{"num_hidden_layers": 16, "intermediate_size": 576, "norm_place": "pre", "norm_eps": 1e-05, "rope_theta": 100000.0, "attn_scale": 0.125, "beta2": 0.99, "weight_decay": 0.13, "warmup_steps": 336, "schedule": "wsd", "decay_shape": "sqrt", "batch_tokens": 16384}
MLP neurons of a small language model. Each row is named by its layer, matrix (down: output weights) and neuron, and shows model dimensions 112-207. Each number is 50 + 15 x the weight over its row's rms, rounded and kept within 0 to 99. A neuron's up and down rows have the sign that makes its largest values positive.
After each neuron's rows, "raises" lists the tokens whose logits its output raises most directly, leaving later layers aside.

L3.down54:11 72 57 63 26 65 45 52 55 57 61 18 68 72 61 41 36 56 38 43 63 54 53 35 48 79 48 46 42 63 60 38 55 42 59 29 39 47 39 32 68 47 47 44 34 38 50 41 64 64 46 46 21 50 37 41 60 69 83 38 45 60 56 00 52 55 33 58 21 75 59 48 66 50 20 48 37 60 55 24 49 53 35 47 43 37 31 50 68 23 58 40 67 42 45 36
raises: ".", ",", " |", " and", " the"

L7.down35:46 59 58 42 33 44 48 53 42 50 46 39 61 55 77 62 37 77 41 41 60 32 40 53 49 92 48 43 48 70 40 56 38 58 49 57 60 35 50 37 66 49 35 66 79 52 52 65 33 65 38 61 47 59 33 58 61 61 69 51 32 66 65 40 44 40 61 59 39 50 38 63 61 60 28 43 46 54 38 26 61 47 49 63 59 60 72 79 81 68 51 70 67 69 58 15
raises: " in", "-", ".", " and", " to"

L5.down32:29 72 42 66 33 50 62 44 57 66 60 29 77 50 30 73 27 61 55 56 47 50 37 45 62 60 21 56 42 35 69 52 34 41 58 51 31 83 56 43 94 56 33 57 73 41 38 28 85 48 78 47 58 32 40 48 35 76 49 15 49 61 68 33 45 35 43 48 32 57 77 39 72 59 48 25 31 44 52 00 54 70 53 73 55 41 54 52 57 63 40 42 61 63 36 53
raises: " and", ",", " |", "-", "ing"

L12.down352:50 54 64 45 43 53 59 59 74 54 58 29 62 75 63 24 51 47 59 55 81 79 40 54 52 31 57 66 51 50 42 52 49 55 36 83 29 47 65 56 56 42 36 46 52 55 28 54 56 54 42 56 49 52 34 23 45 77 38 30 31 49 51 72 70 49 57 51 75 37 42 41 59 36 35 44 51 92 47 66 31 71 55 43 71 49 46 77 69 56 26 65 55 33 78 41
raises: "ts", "t", "ting", "ted", "ved"

L8.down318:23 51 67 51 39 61 52 51 35 37 53 37 49 31 59 52 57 45 27 18 37 40 45 77 80 60 43 41 67 21 65 41 24 50 60 46 39 35 49 59 61 30 48 52 41 67 83 44 63 66 51 61 59 39 51 19 58 66 45 29 50 42 47 52 61 49 36 65 59 35 77 30 47 58 46 40 56 70 45 38 67 52 36 61 49 58 55 78 52 46 46 57 36 45 25 41
raises: " (", " and", "-", " of", "."

L8.down549:33 75 47 43 65 40 52 56 61 53 56 43 64 62 70 25 52 47 67 66 61 61 50 81 42 33 46 49 49 49 54 52 52 36 36 53 45 49 45 69 74 71 26 34 80 35 50 40 72 74 60 69 38 54 47 45 45 57 68 71 58 29 25 47 54 51 36 42 26 58 47 47 68 44 55 54 47 54 48 20 58 20 34 52 79 39 39 50 33 75 53 36 36 32 35 47
raises: "ly", "li", "air", "land", "ler"

L2.down563:27 33 56 52 61 38 41 68 46 51 59 06 35 42 51 41 85 56 71 65 67 89 54 59 55 62 39 48 64 46 69 52 49 48 65 47 46 49 55 36 61 51 32 40 44 55 56 40 63 48 67 54 63 65 51 56 17 42 78 70 66 84 31 42 52 56 61 60 49 89 43 50 62 39 41 49 53 71 46 24 68 52 57 70 54 49 44 50 27 49 30 51 37 68 42 43
raises: ",", "-", "e", ")", " and"

L3.down320:15 49 48 66 56 79 40 45 44 69 43 21 32 64 43 52 81 79 79 32 43 43 30 72 68 71 43 62 32 44 51 50 47 67 72 33 48 61 62 25 61 29 67 43 78 64 65 65 55 56 44 80 45 45 48 78 45 52 52 63 55 70 56 35 57 22 47 44 45 62 29 41 68 64 49 47 57 61 47 00 58 49 49 47 45 47 21 65 64 56 51 72 45 47 52 39
raises: ",", ".", "-", "s", " in"

L2.down65:18 39 38 41 33 56 50 81 66 51 72 33 51 42 51 40 46 43 37 38 55 72 36 65 48 58 39 58 59 60 70 50 49 37 60 43 62 58 50 33 78 40 52 48 42 36 55 59 57 65 99 54 40 28 61 55 22 41 61 42 36 47 37 53 39 29 44 61 38 61 28 49 40 56 22 56 58 44 18 18 69 43 46 49 41 53 42 56 66 61 52 32 63 66 58 32
raises: "s", ".", " of", "e", ":"

L5.down401:25 62 51 36 83 54 43 62 41 32 68 54 46 62 72 36 67 33 56 69 54 55 51 68 39 89 60 56 58 48 73 51 35 25 48 70 36 10 43 71 43 39 49 42 44 38 62 43 58 68 45 58 39 26 59 32 44 51 60 65 48 51 43 31 47 47 42 49 47 74 77 52 64 56 58 54 42 53 10 20 62 36 58 75 65 48 69 59 50 54 55 47 67 52 37 34
raises: "-", " (", "s", " and", ","

L3.down27:12 54 73 57 67 66 47 59 35 62 66 47 40 50 43 34 64 65 53 48 66 45 34 66 79 67 54 26 26 42 68 54 37 35 82 52 62 39 69 52 70 45 47 62 69 59 34 46 18 37 41 31 52 34 33 62 66 45 33 63 68 32 56 04 69 31 61 33 37 53 58 57 45 32 37 42 58 43 62 40 80 26 68 52 41 48 49 67 64 67 42 28 46 64 62 49
raises: ",", "-", ".", " (", "i"

L5.down415:33 62 61 34 49 22 49 25 57 48 50 52 57 38 54 61 43 48 40 29 79 58 49 50 66 78 28 39 32 61 73 69 72 39 61 49 43 43 55 55 66 54 68 37 67 43 59 80 82 81 32 37 59 48 60 54 51 54 61 66 13 53 51 27 58 32 56 46 44 77 46 49 67 41 28 47 53 44 59 20 41 59 81 62 25 43 52 52 42 55 34 38 74 65 25 56
raises: ",", ".", ":", " |", " ("

L2.down74:46 54 53 46 38 43 47 69 59 58 67 44 45 55 73 43 70 46 77 30 74 41 38 74 68 56 32 40 25 67 69 46 49 48 49 56 56 70 60 57 81 56 41 20 38 34 30 45 66 62 41 80 51 31 47 40 15 69 38 48 55 58 23 55 52 19 48 68 26 72 78 36 47 46 47 25 63 75 55 09 46 42 50 67 61 46 50 50 35 53 49 46 69 23 55 36
raises: ",", ".", "s", "-", " and"

L3.down117:47 54 55 51 57 25 30 58 32 53 15 54 22 32 65 18 34 54 77 42 60 39 44 69 71 47 45 47 43 58 47 44 70 79 97 40 32 33 74 48 68 40 36 26 79 39 57 42 49 66 76 50 35 41 54 44 40 83 85 36 57 42 59 17 58 52 39 57 35 38 71 56 63 60 42 53 79 55 22 24 51 38 44 62 29 39 41 34 43 58 43 47 55 56 66 34
raises: "s", ",", ".", " and", "-"

L2.down461:10 45 55 46 53 77 78 72 46 81 54 16 47 58 73 43 68 51 83 45 58 62 57 63 50 25 62 35 65 52 64 48 60 43 74 44 51 53 77 35 60 34 39 57 44 44 77 30 65 56 45 62 69 49 43 37 53 81 68 66 66 70 40 38 49 49 35 42 51 65 56 47 47 60 50 38 42 74 22 13 58 40 64 57 66 72 79 49 69 41 45 46 51 43 54 54
raises: "s", "d", " of", ",", "ta"

L13.down337:64 68 99 47 68 21 41 48 62 52 39 51 63 42 41 61 53 38 19 43 68 48 50 77 33 35 32 52 67 44 84 50 47 43 76 71 48 62 45 44 31 54 61 58 48 66 46 51 57 33 63 16 58 50 50 56 49 65 54 66 71 44 74 68 60 36 51 67 48 59 30 66 93 54 54 69 42 47 46 09 59 74 46 45 53 60 56 38 24 64 29 34 51 40 46 71
raises: "ance", "ing", "ion", "ant", "ional"

L12.down125:56 45 55 43 46 49 58 49 58 50 57 48 45 29 54 71 48 82 60 40 38 45 40 38 62 45 36 51 33 77 67 57 67 46 59 35 64 45 52 38 38 31 00 26 29 42 63 59 52 68 30 60 15 44 44 52 61 36 53 72 44 55 65 12 34 49 78 38 51 35 69 60 37 99 39 30 45 74 36 18 80 19 83 58 20 52 34 59 58 43 21 42 45 33 51 62
raises: " and", ",", ".", "k", "a"

L7.down177:41 54 62 50 41 30 45 66 61 32 66 37 29 25 72 57 52 71 47 58 48 28 27 80 47 51 77 39 54 78 40 39 69 74 42 33 57 48 45 42 66 33 20 36 59 23 39 60 70 49 48 80 25 50 38 29 62 63 70 47 33 43 43 61 50 69 55 56 31 43 49 46 66 52 41 49 09 44 25 09 88 59 27 63 54 44 50 65 51 45 39 48 33 52 43 51
raises: "-", " and", "or", ",", " of"

L3.down44:41 56 31 67 77 25 33 43 50 66 62 38 66 49 42 45 58 47 45 38 40 50 48 43 47 61 46 33 49 55 43 25 23 34 33 22 67 31 58 68 67 35 46 35 54 32 50 51 50 61 35 42 40 62 29 75 42 44 38 32 59 60 38 00 52 51 84 62 52 30 47 67 57 49 38 40 64 74 64 25 49 55 53 54 43 49 36 33 45 99 43 62 61 41 77 63
raises: " that", " =", ".", " for", " ("

L2.down360:30 34 51 67 25 60 25 65 35 58 35 31 56 42 42 56 61 76 53 34 60 60 49 60 66 51 57 49 68 32 35 39 67 48 76 64 59 40 68 47 73 21 69 33 38 44 64 38 69 46 52 61 46 31 41 31 39 43 53 39 66 64 47 17 43 11 51 59 69 76 63 47 46 63 57 38 56 67 45 35 68 59 58 67 39 32 42 48 61 70 41 61 54 92 46 42
raises: "-", " and", ".", " in", " of"

L12.down365:63 43 72 57 69 66 59 49 51 47 44 24 28 38 52 32 51 43 68 44 69 46 51 79 40 72 69 43 35 48 61 57 52 48 32 26 31 55 61 37 72 18 53 59 75 53 45 63 44 73 21 49 59 49 55 35 51 68 27 36 44 35 68 13 49 75 47 43 49 39 74 50 43 44 41 45 64 67 44 52 57 43 64 60 41 44 50 82 58 41 24 62 53 26 71 69
raises: "t", "on", "ted", "ter", "by"

L5.down166:47 53 50 44 41 32 49 86 51 64 41 43 35 62 55 54 59 59 45 13 31 43 44 59 65 71 45 48 28 45 74 69 08 33 58 51 42 31 51 60 58 60 30 51 71 47 47 58 41 33 68 59 53 38 39 34 48 38 88 34 27 59 29 01 51 42 74 61 38 51 51 37 55 49 36 31 65 70 48 35 49 60 53 41 63 46 32 64 42 94 36 75 71 41 51 27
raises: "-", ",", " and", "s", ":"

L6.down414:55 50 51 57 63 26 51 85 34 52 57 16 69 61 64 41 56 38 55 29 40 73 49 47 65 99 33 50 48 38 59 42 56 32 74 50 71 33 65 60 78 37 41 26 54 57 55 65 76 77 73 60 66 31 66 40 42 47 64 77 56 50 65 19 52 22 49 52 36 63 30 32 74 39 48 53 41 48 40 76 55 61 35 48 53 43 33 40 58 53 61 47 66 51 45 51
raises: " and", ",", "s", " (", " to"

L12.down139:51 29 64 61 43 59 30 69 66 52 55 44 44 62 77 41 73 54 22 54 56 82 46 62 60 61 49 53 32 48 52 37 71 58 44 37 55 40 52 42 86 28 53 58 74 39 48 63 67 52 40 67 40 64 27 67 26 52 78 58 51 28 59 35 59 51 78 69 30 30 42 48 79 44 45 40 44 61 50 35 70 50 70 71 67 63 62 62 56 44 29 60 53 43 43 52
raises: "c", " in", " and", "-", ","

L3.down206:45 61 18 35 31 42 53 56 42 27 64 27 40 45 54 65 50 58 71 32 30 50 43 73 48 62 42 51 47 51 47 51 40 42 63 37 38 49 22 56 56 21 39 27 43 18 70 32 25 38 61 55 44 66 55 39 19 40 52 30 46 66 58 30 73 42 44 60 47 31 46 34 57 65 33 65 60 69 39 68 61 64 47 25 50 52 42 39 65 39 29 78 86 56 79 12
raises: " and", " of", " to", ",", ":"

L5.down536:46 38 27 53 34 48 24 68 51 34 67 55 55 50 50 32 22 74 58 22 46 37 45 46 46 53 62 52 50 65 54 66 35 36 60 52 47 43 68 48 25 57 35 47 64 59 74 69 41 64 46 47 38 52 31 33 54 35 56 35 30 48 53 24 27 69 29 58 59 57 66 50 45 58 43 20 49 46 51 41 65 38 39 68 43 34 72 41 31 54 53 49 56 64 42 30
raises: "-", " of", "'", "/", ","

L5.down429:56 56 53 72 50 30 51 47 55 48 50 48 58 41 67 51 77 69 60 32 69 75 18 64 50 34 21 21 41 38 58 58 57 26 48 46 56 45 34 49 43 55 47 68 55 50 64 57 68 67 52 67 62 26 45 68 73 42 75 59 73 41 74 62 59 66 54 57 79 59 63 48 48 51 35 42 50 58 68 33 76 55 39 62 51 63 49 40 44 68 85 43 50 42 42 32
raises: " =", "est", " has", " is", "es"

L2.down389:36 41 62 58 43 48 69 92 22 19 42 28 50 37 49 22 61 51 44 53 59 64 32 66 53 84 39 54 51 27 65 31 50 43 32 50 48 32 60 52 58 45 42 43 64 49 40 33 49 74 52 65 72 43 41 27 43 55 35 33 49 24 56 00 49 34 53 59 33 42 72 56 43 52 58 40 36 57 44 33 67 24 72 60 46 31 64 43 56 62 58 28 53 49 41 60
raises: "-", " and", " (", ",", " |"

L5.down89:52 61 35 61 48 36 21 77 44 41 60 54 40 61 58 36 67 56 35 47 48 41 52 44 36 55 51 58 26 29 50 49 34 64 47 28 58 52 75 50 73 34 40 34 79 40 47 48 51 38 76 53 38 38 37 49 42 28 67 50 51 64 73 68 21 49 41 82 41 62 66 74 53 55 41 63 59 46 30 58 70 63 60 54 45 75 28 33 58 51 40 57 61 59 49 47
raises: "s", ".", " and", ":", "-"

L5.down568:46 62 54 37 41 46 21 67 72 61 42 30 48 59 47 29 37 47 47 42 57 67 24 71 44 68 57 31 56 33 55 51 01 27 55 39 42 47 64 53 56 59 39 50 49 68 64 42 18 51 54 55 72 54 54 48 58 41 61 74 60 34 39 05 64 40 73 67 20 65 56 28 62 43 44 15 66 54 47 25 71 62 69 41 51 50 47 35 57 54 34 54 65 39 17 35
raises: ",", " (", "-", "s", " to"

L3.down88:43 50 61 64 76 59 64 44 54 55 68 46 49 63 51 60 80 50 53 72 46 82 30 61 46 38 38 70 25 31 83 69 31 53 73 44 80 45 47 35 40 75 35 54 57 47 74 65 32 56 51 74 37 30 48 67 52 35 38 69 30 79 81 33 60 40 47 34 32 79 65 28 36 47 45 47 59 49 25 23 59 52 41 49 37 54 47 66 65 66 58 64 82 39 40 35
raises: " (", "\n\n", ".", " and", ","

L3.down31:34 43 43 33 30 66 43 50 71 46 63 51 71 33 60 36 30 60 50 41 52 52 50 64 44 65 23 61 64 58 53 48 37 64 61 39 52 34 46 51 81 55 38 49 67 43 75 36 69 59 48 68 02 39 52 45 56 36 51 41 46 62 55 42 72 61 26 45 62 65 61 57 59 59 59 45 50 59 50 32 56 63 62 50 39 46 69 54 70 60 48 52 44 25 44 54
raises: " and", " (", "-", "/", " of"

L5.down431:43 43 78 42 60 06 32 68 49 14 49 51 44 56 67 86 65 52 41 48 45 66 48 55 46 27 63 49 37 60 56 56 41 42 49 43 54 00 27 55 53 72 28 55 30 52 57 50 79 68 29 50 66 40 58 52 38 44 71 31 41 42 60 56 40 66 46 47 69 46 65 29 66 45 44 38 79 39 22 48 44 85 65 60 38 27 47 64 29 60 65 65 51 41 40 50
raises: "es", "\"", ")", "on", "e"

L12.down409:34 35 67 52 55 76 67 62 62 60 26 51 50 52 56 27 74 65 41 68 57 67 27 60 40 75 28 32 62 25 57 78 74 38 52 55 40 56 49 47 40 56 31 34 45 39 81 48 64 42 28 60 63 44 57 57 49 35 46 51 62 70 50 19 41 41 68 61 39 37 65 55 65 56 38 59 55 52 43 57 77 65 69 72 48 24 39 83 84 78 47 46 20 68 27 29
raises: ",", " (", ".", "/", " and"

L3.down297:47 72 51 58 33 38 49 58 49 23 70 62 60 11 59 52 37 76 80 16 37 55 45 72 49 41 25 44 47 34 56 64 75 47 59 55 38 69 51 46 47 32 58 46 64 52 50 62 51 72 48 59 58 56 67 32 60 60 62 50 46 73 43 50 33 58 67 83 44 56 51 56 65 55 46 34 52 54 34 00 56 49 59 33 50 34 68 29 69 43 44 27 48 51 43 68
raises: "ing", "m", "-", "ship", "s"

L3.down558:43 65 69 27 47 36 56 60 35 85 52 40 43 48 68 53 43 81 86 42 74 64 54 48 36 67 55 26 61 32 64 38 66 67 51 61 26 58 87 50 59 28 44 40 87 41 44 48 60 62 29 44 43 65 41 63 49 71 66 53 43 40 30 54 26 38 35 46 45 69 75 33 90 45 56 39 34 65 43 04 46 50 33 30 65 56 11 52 37 48 45 54 51 66 56 41
raises: "ted", "ti", "-", ",", "ly"

L2.down570:57 70 77 84 36 65 70 43 63 61 58 53 59 41 63 24 34 57 56 29 74 51 55 49 63 38 19 36 31 64 74 58 86 54 74 41 44 45 59 34 60 51 60 07 71 69 64 47 76 35 61 80 46 52 53 31 27 63 44 58 67 86 70 48 52 39 52 56 47 83 64 58 67 49 51 13 62 55 53 23 43 47 46 60 62 43 41 45 50 47 61 35 48 46 47 26
raises: ".", ",", " in", " (", " and"

L7.down413:42 48 69 53 27 49 34 64 56 62 61 38 83 54 73 38 53 82 51 48 53 43 57 68 65 43 30 45 25 29 51 43 62 51 70 54 38 43 47 62 54 42 55 48 49 32 71 46 48 63 37 34 61 58 54 32 28 68 44 49 41 48 64 38 68 46 49 80 56 30 53 55 42 44 40 35 64 55 43 28 29 44 57 37 48 77 49 51 58 47 29 23 58 59 53 40
raises: "z", "es", "t", "e", "\n\n"

L11.down485:44 59 15 79 33 51 52 72 56 68 63 49 85 60 41 68 66 66 36 54 55 20 46 59 78 30 55 35 67 51 51 57 62 59 56 33 62 38 79 49 47 55 37 72 70 60 74 56 53 59 42 56 45 69 35 46 48 60 48 61 42 60 39 88 63 40 63 49 47 37 43 60 62 60 51 70 54 36 42 29 23 37 74 58 54 48 21 59 40 45 54 64 74 92 42 46
raises: " was", " is", "one", " represent", " comes"

L8.down545:44 55 49 55 64 32 58 55 49 57 82 49 52 38 49 38 37 62 44 52 45 64 55 37 30 77 28 67 48 66 58 44 48 67 27 22 29 41 58 60 50 44 36 39 59 17 60 53 67 64 38 50 42 26 46 60 27 59 28 64 47 56 55 35 21 44 56 77 32 56 36 41 68 43 50 69 72 42 72 09 57 40 67 73 28 42 62 54 59 42 41 48 47 52 45 04
raises: ".", " (", ",", " |", " and"

L7.down101:30 49 33 72 56 55 74 84 65 71 56 46 44 58 47 62 51 61 43 46 42 27 40 44 47 39 42 57 18 20 74 51 47 47 60 22 35 37 43 56 42 35 23 56 53 31 56 63 73 61 30 49 33 44 48 31 45 62 47 65 55 48 64 06 60 68 45 53 52 71 45 51 48 56 46 53 79 59 08 03 67 42 39 59 46 39 52 57 60 70 58 34 36 33 33 39
raises: "-", "'", "\n\n", ",", " ("

L2.down553:57 40 73 72 65 69 49 58 62 43 61 45 57 73 42 43 62 54 58 46 91 45 54 86 63 68 35 27 44 45 54 54 65 57 23 69 44 22 78 54 40 38 59 44 51 26 61 40 77 35 40 54 36 56 44 53 47 57 20 31 69 55 64 06 55 49 87 68 68 48 65 41 49 49 36 32 59 28 71 35 36 60 58 57 51 51 56 49 74 54 44 42 65 60 38 69
raises: ",", " in", " for", ".", " ("

L7.down181:61 42 60 61 48 38 43 43 51 55 29 49 54 41 36 62 27 49 69 58 57 64 51 65 40 78 36 47 29 66 54 58 39 42 58 29 50 57 87 26 49 31 52 41 58 70 87 45 30 71 49 64 42 48 65 30 52 78 55 65 63 63 41 37 35 36 41 57 38 94 46 51 55 35 51 53 51 57 38 24 72 54 60 63 33 33 36 67 51 31 58 72 63 56 34 42
raises: ".", "-", "t", ")", ","

L12.down555:40 64 73 50 58 78 42 33 45 61 21 34 46 42 64 46 49 47 50 41 77 39 27 59 60 35 68 28 45 24 29 43 27 80 51 75 35 84 49 56 59 55 58 44 60 47 38 64 48 51 65 38 28 42 56 55 61 29 56 50 77 37 64 43 52 67 79 57 41 51 59 34 79 46 64 56 65 33 51 99 69 42 43 55 67 60 46 68 63 44 55 54 59 45 45 47
raises: " enough", " what", "ose", " him", "ited"

L2.down14:33 64 64 31 41 47 54 63 29 24 41 23 55 67 44 47 61 48 40 70 33 56 52 55 52 59 44 58 21 49 61 54 61 43 42 40 35 64 59 52 70 53 52 66 47 58 37 48 35 50 48 44 47 42 18 24 47 72 60 23 46 50 67 23 45 38 65 56 40 50 58 68 54 48 30 40 55 56 29 06 51 71 54 46 46 45 44 47 82 60 63 42 56 43 34 35
raises: ".", " in", " and", "-", " for"

L2.down50:21 49 53 34 40 34 55 27 28 30 46 24 70 68 60 55 44 52 67 47 52 22 40 48 46 54 36 50 56 46 58 45 30 41 57 30 30 52 87 36 56 38 62 35 61 45 41 21 57 75 46 60 55 63 53 43 52 73 47 30 44 76 25 00 68 54 46 60 39 54 43 38 58 56 55 38 37 44 21 00 82 48 49 51 62 24 54 35 42 56 73 70 62 43 27 44
raises: "-", ",", "s", " and", " to"

L5.down207:37 48 49 66 54 52 62 52 36 24 51 52 65 44 36 38 42 59 46 35 44 63 51 55 60 22 53 34 58 45 68 56 56 83 53 31 57 79 50 43 62 63 37 56 42 51 59 40 48 38 62 54 30 47 29 60 29 73 57 58 21 37 42 27 60 40 52 56 34 57 29 47 42 37 57 70 35 68 49 22 57 70 41 34 52 37 32 34 33 50 45 63 58 60 64 56
raises: "ment", "the", "ing", "es", "burg"

L13.down487:80 57 60 77 50 54 35 56 39 33 48 50 54 54 68 29 78 75 58 44 58 65 38 79 53 34 45 51 30 61 69 46 38 25 52 55 51 49 47 22 33 48 61 39 50 32 59 49 68 34 37 56 50 36 50 53 36 38 54 51 21 47 68 13 68 40 50 57 29 30 63 54 57 44 62 27 71 59 41 99 59 89 25 36 71 44 36 86 61 46 63 42 62 65 68 25
raises: " the", ",", " The", " a", " and"

L13.down442:41 47 49 78 77 41 64 57 47 32 53 49 33 55 51 67 44 62 62 56 38 31 49 50 35 57 36 36 33 43 44 53 73 38 72 60 44 44 55 72 48 57 41 45 82 74 58 45 63 60 41 71 71 44 75 55 55 51 42 61 52 67 67 99 38 49 45 49 58 64 56 49 71 32 51 40 35 38 58 22 51 27 55 67 54 33 48 45 63 52 63 66 56 47 77 37
raises: " was", " has", " had", " died", " is"

L2.down165:28 69 89 52 75 65 42 56 59 49 77 26 58 38 47 63 62 41 43 50 78 57 42 59 68 52 55 61 49 40 53 52 46 47 62 61 72 39 75 49 76 46 39 47 47 33 62 24 48 62 43 80 48 44 45 33 31 59 33 47 57 61 61 46 62 33 40 37 36 87 54 34 39 30 52 53 39 47 35 34 68 30 55 55 54 33 40 59 70 48 55 54 49 63 54 47
raises: "-", ".", "t", ",", " ("

L5.down517:45 58 63 47 31 52 43 49 64 23 37 45 74 61 73 71 52 37 71 41 49 18 51 80 58 35 51 33 53 40 70 57 63 67 65 56 42 58 58 53 63 69 41 68 45 49 40 46 81 58 65 59 42 33 61 56 27 54 55 68 60 47 75 13 60 63 78 60 47 34 58 73 48 37 30 45 49 40 15 23 81 66 39 55 60 54 50 46 43 78 46 64 56 47 67 78
raises: "ing", "ors", "ed", "ions", "ment"

L5.down233:34 92 59 84 64 40 32 48 48 60 51 37 38 79 63 64 62 58 60 36 56 50 37 78 56 67 34 09 25 04 60 35 70 52 66 39 34 20 38 62 49 43 41 54 54 65 39 44 48 50 41 50 34 45 30 22 46 77 41 53 40 58 45 36 41 59 16 55 38 64 54 52 63 35 52 21 44 59 31 20 53 33 58 94 53 26 59 55 44 62 62 45 70 36 50 40
raises: "-", "s", ".", ",", "i"

L8.down235:43 39 18 46 57 21 62 47 54 23 65 48 65 63 47 50 57 42 62 57 70 74 33 51 39 71 28 54 55 96 42 12 50 40 47 53 67 47 53 54 62 44 40 33 67 51 54 42 65 36 61 74 25 45 47 49 59 39 23 58 57 25 56 61 35 79 58 31 47 37 35 58 53 41 34 37 44 37 46 46 56 61 70 57 75 55 40 52 34 44 33 68 36 57 30 32
raises: "air", "atrical", "lies", "ly", "rest"

L6.down420:59 45 66 35 32 33 36 25 43 23 60 48 60 69 85 44 52 46 44 78 71 71 51 51 50 37 53 22 48 58 59 63 66 61 49 49 71 12 99 51 71 46 54 41 42 23 51 77 66 36 41 37 36 51 44 49 39 84 39 50 56 34 52 51 52 28 54 52 32 70 82 72 75 35 31 41 61 50 45 35 22 82 42 57 65 20 40 49 53 32 46 35 45 59 52 40
raises: ")", ",", ".", "es", "ho"

L11.down46:60 40 47 59 56 30 37 34 36 72 73 44 21 43 57 40 66 71 75 41 52 60 45 67 59 54 40 29 49 67 48 53 11 55 63 36 33 47 67 57 64 44 71 43 73 23 19 39 64 76 45 62 51 63 65 64 67 60 68 49 70 56 32 13 43 38 43 50 45 57 72 38 67 90 59 88 48 49 72 42 41 45 58 58 45 38 34 34 48 64 34 64 52 66 74 58
raises: ",", "d", " that", " and", " of"

L2.down381:66 51 56 44 52 48 52 66 45 49 31 35 62 61 58 43 51 45 28 51 30 61 50 29 37 55 25 50 45 61 73 37 29 46 24 68 73 44 20 45 75 40 30 24 62 68 63 43 78 39 52 87 76 34 63 43 34 33 53 58 49 41 53 14 44 55 52 58 28 68 47 48 45 36 26 47 51 41 45 59 69 67 18 63 63 54 50 47 65 51 69 63 74 56 55 71
raises: " to", " into", " and", " as", " from"

L6.down214:42 59 52 62 41 38 72 45 58 56 56 53 28 40 83 44 90 70 25 54 50 40 47 49 41 53 43 33 08 53 54 73 58 33 76 34 71 24 34 21 51 59 35 50 42 41 63 75 41 56 69 60 55 50 44 61 62 49 49 45 76 96 45 32 26 43 29 44 45 32 49 60 22 56 47 52 60 56 35 36 47 75 53 36 62 41 35 60 56 53 32 05 41 72 52 57
raises: "e", "a", "i", "es", ","

L3.down378:23 65 58 67 34 48 44 75 42 47 39 52 69 56 54 27 52 42 61 33 76 45 55 33 67 41 27 33 43 31 69 43 71 42 68 47 30 56 59 24 44 57 64 56 61 22 38 71 61 66 73 61 40 53 51 32 65 39 52 37 35 71 76 44 32 48 52 69 19 46 63 32 50 38 69 62 33 79 59 08 51 42 42 63 37 33 44 43 66 69 57 49 55 62 62 41
raises: "s", ".", " and", " of", ","

L7.down448:47 35 62 54 09 18 67 42 59 32 59 44 48 20 73 39 47 61 56 39 25 40 12 49 64 66 36 35 23 50 45 45 09 75 58 57 58 35 50 55 61 65 45 43 50 50 54 46 62 62 57 54 28 57 45 38 31 32 50 54 80 47 58 37 46 25 56 57 28 59 30 33 73 61 73 62 64 80 77 65 46 73 47 37 61 39 75 53 51 40 56 45 54 37 83 39
raises: " and", ",", " from", " was", " of"